MLP neurons of a small language model. Each row is named by its layer, matrix (up: input weights) and neuron, and shows model dimensions 208-303. Each number is 500 + 40 x the weight over its row's rms, rounded and kept within 0 to 999. Numbers have three digits each.
After each neuron's rows, "fires on" lists the tokens most often at its 100 highest values on Wikipedia text that the model never trained on.

L2.up1152:522532548483424493604606446460551539505497505511485485476631520493536565484534473486558509566495460489448508492454480536547450522524503549522487536505465594452531505462414573525452466579487537447490487483476537556474501504502498444543446471529414530525533487517490502483451521491464521522
fires on: " |", ".", "–", "-"

L2.up74:514437466500546562525483523546482583514439427512563459481508448552497497534536487454585496470521426593452523505418534523503517483531495475484529537423491513407479542537476437439447394550503467533554442501517534525493414519413533499530499522546487519518544439439511536414459469553437482535
fires on: "ic", "tic", " Great", " Golden", " Big", " Old"

L2.up791:507533506483514467506551500474464485513478523548555495535514392482477521489492512534461540519546572504540450514536525500434556563494584485480527492462490551502480482462441455496470525492515501481445503454502515477519488550491465472449509527570596440537451484489524487508497426534469485485
fires on: " him", " himself", " Agg", " directly"

L2.up2634:513450543498499464538486596407494496573507567525537518524593459529496521504572446539448522422435421479462496520506580466545556573444550517557461482450530492495507423506489550529596508427470543501542539518538553487540491517489550475455551519415568467553538555574466501502501421506500464557
fires on: " and", ",", " by", "s"

L2.up1890:491515470477418471495483535553518523524539593510458442586468503454468502486498420525552482467465551523456484537469539526474456421526493537482440554491492440459464452480537475536471458476485581419527449564483507470548449496506431558520539580542530390524513457539534493456454486551459528453
fires on: " year", "year", " time", " years", " once", " week"

L2.up1024:443449442509472500436478511410571540518467426436536531511484474533502479494534434479507468497483463535492448487474488517501453527563551481512449531509424533487505514490539479498523484499460465523551549468471544530509431518506512486592590496451552418482462477415527454476476434584573461509
fires on: "-", " 1", " "

L2.up294:492463558531460503481533466528521522474411560570568497454435481527494464420500527532532490408414481429500518562507473516565462470460537471522504538510536433539515494514595471465404540476487461439509525482435519536451446490465527582452569511484416516527540500515525449448557469552493469505
fires on: "K", " K", "k", "ik", " /"

L2.up390:517463526523451534444505495442481454433501490465482491512520544522495519474534506507514496513428519461614460444488531465574527530507489467496548514484494503503495516450521512575456537439565484486512598479543514466468491462470502505443482551531409451437444425520504436521493485447485532441
fires on: " O", " can", " Tri", " L"

L2.up1777:576438513475565574499506466517457502498491512520494517522456456472444464441438481512437560500555539432490531523541550471518500495475521445540524497447503420497459499531561509511495543436482447468485507424472512542525421522472507528493481503442499552539478490505508474437477460503521557532
fires on: " the", "ing", " of", " Boxing"

L2.up876:476472453503568427520468512535508513505558476556526564439515552513509494489488428477500498517445524491604497517510518477514471496502521536485498537530481497561526563520544513514495584458496527450568507494504540498528464516469451534418455489528538489448440555438468526596477527498526554575
fires on: " Co", " co", " Cor", " Ju", " Dro"

L2.up2538:538524478561445504582510496517553452487480485491581469463606526526562555443515495513475487404500516493476490476504465480504497486477534500479506499498528515541494530472519463538502542506490498446557536497519534497470453538426503546535620488469470504514508549460460514539552566432471423369
fires on: " of", " last", " up", " out", " Result", " Lead"

L2.up853:558472486489483520510541452558509553449527462546478515445476534442490489493586547479538479423509540545472454496466485538531436441555539454481572543532484520426515516590533467496491516533492425475489447498503511541501469561563492502509542501485546441530582532516524495503516510455517477524
fires on: " '", " on", " Game", " 2024–25", " Bailey", " shooting"

L2.up952:506507452463453504515523541510554488540494493481459518490463530501504432528515560490511458511457573423555528526472558485514465419445527467533529508523491510442513424553487540501448492387471472579521496479499487450485535484451431527435442474535451521460500458491503470498527543567476495516
fires on: " O", " L", "O", " Ol", "Mo", " Environmental"

L2.up2455:476463474504483470486445548424464518605443467475471594543510426536505518541452516499476497502531495483477457499509429536502501422478525544496477500453398446558577519479474428387496460500503532465547449479519509528472449465515515486519518513532464497462477508540511509505494475506521463528
fires on: " and", "\n", " |", "sson"

L2.up516:533490464487514440452444467406528478498499546526533519508483438515575500491459470528525436425504438492487474464530446495489549533527637497464520521516509513489440461469463442440518541485507512505397491509486486535530499470494564470562549450484554468504415490518504451509476526455543518507
fires on: " |", " —", " together", " from", " 1–1"

L2.up1376:503389513484508495563567489456516528487468529519437527377528486443432537513519538538464525543432513562428564575440484471505559439507468454491557486471440482470566619488500444435456526509500436496472468457495483511472428532479512538530542552474495446572482455488467505497483430501511553570
fires on: " had", " two", "s", "y", " Two", "J"

L2.up1096:500470493504511537495503473545479481459560511426394504514490472511433526498537505474512443529502543559487552446498518478571480480525515548499484490561491557426441467457514468490513502495503550536506537480381481484516427521540344464517467468428564540533502459463495454646518516464486521534
fires on: ")", ":", " as", " him", " it", ","

L2.up2502:493521450489513516504509503509473525493489534533436525470510434542510446473454478504491509470540524513520434510525515508520531507519469454501513491602480468414516482516507485528421507545497482506573450554415505498494511560501544517482471450483584528462437521529471497452521516458476475526
fires on: " by", " with", " video", ":", " company"

L2.up2107:498525467455519449514531476477514453479565505498468501505438489468450478452561468543473471520539468589473458512559561546520559457495418508620493523540478550444484480511479546466413517448509599486477493407516501524453507436566500523471510529493425530438498538526593543502458540516474473476
fires on: " |", " were", " UTC", " Total", " was"

L2.up2103:488519577509491536471569574488518510502503535513502545554492501436477467387457521566511425470488556465514527531487511502566510522571447534508529520448464539493464503497529485571559444500465494399522460471442448491455553439555503472534488519513471481539549494526504512522566422496502506533
fires on: " by", " that", " which", ":"

L2.up2735:531507506516453442484502463503427545474495511430507503518575489517419497514485538482453479504479506513584500440492467533471531555557489453499533531550514518432514508532460455451471478497525521506556533547515460508454459526441503603555495502513475470502479445426525508474486513510454444555
fires on: " —", " Old", " El", " m", " Trial", " Infant"

L2.up1385:547496511491527507463440521590543542608473560528486519545557515566498535484507490499551539460524448522462435574499511487553476519452474546523475506414561498469534477542525562523464503508414442482549460522507481449558450550444575454510504512463477474520501539515512560501440503531482541539
fires on: "s", "ly"

L2.up1484:532546517409500554487446469442407470454430484516436484507494509477501465541486501499489509493576540498488462479491508552556507443521483480527435563501419505500507517538523535426576581490489514523491506445514542550481485544541491418533599483516504494468477485482482388507475562513489453472
fires on: "-", "==", "A", "==="

L2.up1699:527544562498497536512551467395497480498603501448470483404463495439554511486540529407506445491429464524499531528528570489489515540558431552533521490513481469518496486574567480564501518456478512471553463528542522510543519439490554486523472441516465501566468498499487514456513525485422450500
fires on: "t", " of", "et", " difficult", "o", "T"

L2.up2345:508482460478542513435571524463523543533548474505480565523533473456548475497541525447581572473502472545496470501496464521493496497517440547567485518463483532470529454500564487486477509531524531498477527465492513498554548489470540479514449443531519502421480558544461529535456496540523470483
fires on: " by", " against", " to", " for", "ing"

L2.up2015:514435503574527498490499507529512450426448480422487508429460483568530487431460548463507443490525532504466535497502548462446495559546463527525510430498424470486499529535439522498436438561478411519455446430466554528451432529464439513464470467484450523523491489489509522476447478465588468546
fires on: "s", "es"

L2.up603:538505461444467436587513574542517476445606508496473446539496476475502555544449502446486457474461535505512522511502482518476514523516520489628501509539512481530545481513541412451494505507490431533492558425513419543523509545514445545519491513532550486524473468484539473518470409519453486526
fires on: " (", " W", " ^{", " city"

L2.up23:491511476557536472464583534480545435469573594550550447519429488531439510514520452479508479477490526480528491503532542418514520497481512527523502473493429496472557471601509483528472488541513460536582504474500479523486493463520481477574493497472454471490447459590529437470452468532542565515
fires on: "s", "d", "m"

L2.up2588:530551554493482451506419493511496452444523477404475501587466464481500459520491476469506453500484489442503441538512461486490498476493468498559503507568459542396497488531519540461571487500510527526492552446444487570471440503528476445479531402436449455437487478417485507460430549491452499409
fires on: " Mi", " San", "I", " Shi", "Sa", " Ji"

L2.up454:477430549525510449485465471533503528481504491529470498496518469507514462438517448494514502583516526481483511471536470484476503537488484519504500538475482416504545558520530479533499505489436475457564484525451541493575554505476495442499558650438522461508547544387564479449432546496524496497
fires on: " |", ";", " 0", " —"

L2.up138:543455513457435533500489451441577532550476514450499519495563524490490479447545515491412500481491510574423524579492589516502439519492449483509521524494425546450480486418495498537485520424491487499540524547429535503447417483543555435435469495406451503446496472524504508506570492552516514510
fires on: " two", " one", " Two", " part", " 2"

L2.up2801:462461468476495465527510507535563520484480435544517409548480534537607506533490537470516477470480480604514474493462453515438511491542419501529486513445448579492528535449523506554506510447484495504469491460538554530491453515566535540499500579503490480441459472514449531506477595479529545571
fires on: " of", " |", "'", "==", " Qualification"

L2.up1093:512544556456486565490477434541457540428539552428514496548505465540522461520555496572491425494475475471514480499502473442438441496510536479479479569428493542515468418456492495503463585564501501446499479527478501543555440490565453524546527414464507473495504481555446504432510441479561470505
fires on: " |", " from"

L2.up1955:550472520472504467541517426446573478444597456470529424437519554486550485450488485389528555499521539506572569555497489533509492564419522483497537526488507502500506506524525494481470510567580488562495491376530446500496516608442504414585488467444500514575500523488551410476480514479518579425
fires on: "s", "ed", " for", " facing"

L2.up1040:470519460460492479488501517484524493521480481593460507507478517508532528503485583514554540522507550488578511534476539575513557503512446486536515493486546475469458489481535458524546503509556488522537538583451478534482517526431498582547462494433470454474523522465464485491503470535463480490
fires on: " to", " again", " by", ".", "("

L2.up94:535499530511508507501496477475543493468517451566454496476482471459536456537529496395512445515458435467547429499501442503415487500548467509579492483456528523486404472496570468504503508506522492417510534504561483522495469529413501552523583539468465589502480483549504505564493476528520449502
fires on: " of", " the", " new", " out", " more"

L2.up2807:457512455534479442494517592439536451471577486560436445497490482478513537482430459486505559483503478583456455447482524555479494534483478463495463499535515554433468492507440491474487525532540494569490524508553544508564417397551498566477565499440519442500520439517508539458479466518485471451
fires on: " City", " Town", " Me", " football", " You", " Street"

L2.up775:517504492458475496466504512540500505506467476509444531551469508424541529507565558521530561478476502426479475558520571499461546474517472512510506504492516541495504519444513551488502504494491466484509576542528482579509515424514479480456471523506529486504523473460482556470494580492547504517
fires on: ".", "'", " from", ":", "/", "to"

L2.up1770:530523541462472487529457574518500471454616563430467529554430510498520505558576385459476527443488449462514469444520514521527511472471437518484518498515470402500470529540515485525491555467527515508489477519577501548451453467534540524439439503559458486451442526521548498450471474528500525550
fires on: "s", ")", " –", "terminat", " with"

L2.up181:492571441526507427472463543456423517443539550517441508538502474480570485403498441555534450498532476446502499494387564457532502488530546472530467528500468457539447567531470513513553479528536459475499522407486437563546493464504484451530498453484467432469470463436505484539535520544491527472
fires on: " ", " for", " Star", " Born", "for"

L2.up230:473461545525548449438610492417543519490518499541545512497487475533494491459446472534535470512432491519435462499484501540534524469456428508469494428534541514396506566496540499490477563531398433529495506527524526506463540467562543533492519480545529401481427516591548504491509563467476391543
fires on: "ing", " with", "ed", " by", " not"

L2.up1755:530455592517523472478566478494485527495459461547554462490501549485518547445570555463480507529446499475483532567487522455527497489513449522509525443518436496522532480420480557487516473497563486474548516511493465515525538495535532577499533469504625493409518484532514523545519449492524510506
fires on: " |", " /", " 2", " 1"

L2.up2246:493538529531515500467457525491524551420497448584456474483541479424480458448480516545517500511508549510498486482528526523487544538539511504526554440516474561470512488477562510540526521439504544438499490454445490448522479454461513550451528591503515525488481477515543505454560489495473451534
fires on: " |", " 1–1", " place", " 7–5", " —", " hold"

L2.up483:477466580476500511416562433515444505498443497530515435514519444484498459561510473493435450509558549480520520469443479466515485469490462575475515526466446489483519466512500454491518455482512535444497472566520484569494472503498530561545459519446458489456517448479490541553480474575504471537
fires on: " which", " who", " that", " what", " in", " never"

L2.up735:457489541513570492434487471495495565448477516513482470513475467480541399517516488455576438491508494485478508521458568504533503539532437533507488531458490516481428526539500533543526446447471526504457563501522525566476630540493470513500483533475441486490485515540510485533554583501538544401
fires on: ",", " that", " which", " a"

L2.up2703:518516534492532533521475505499440555484472518473557544511494463561559513468432536451464527447521495464526512522503434511521471476538479570531420530518404494499406514478523458560483481540487471515502470467523480488454466467530514488462520510496485454493479538533521544434473523515500449459
fires on: " |", ";"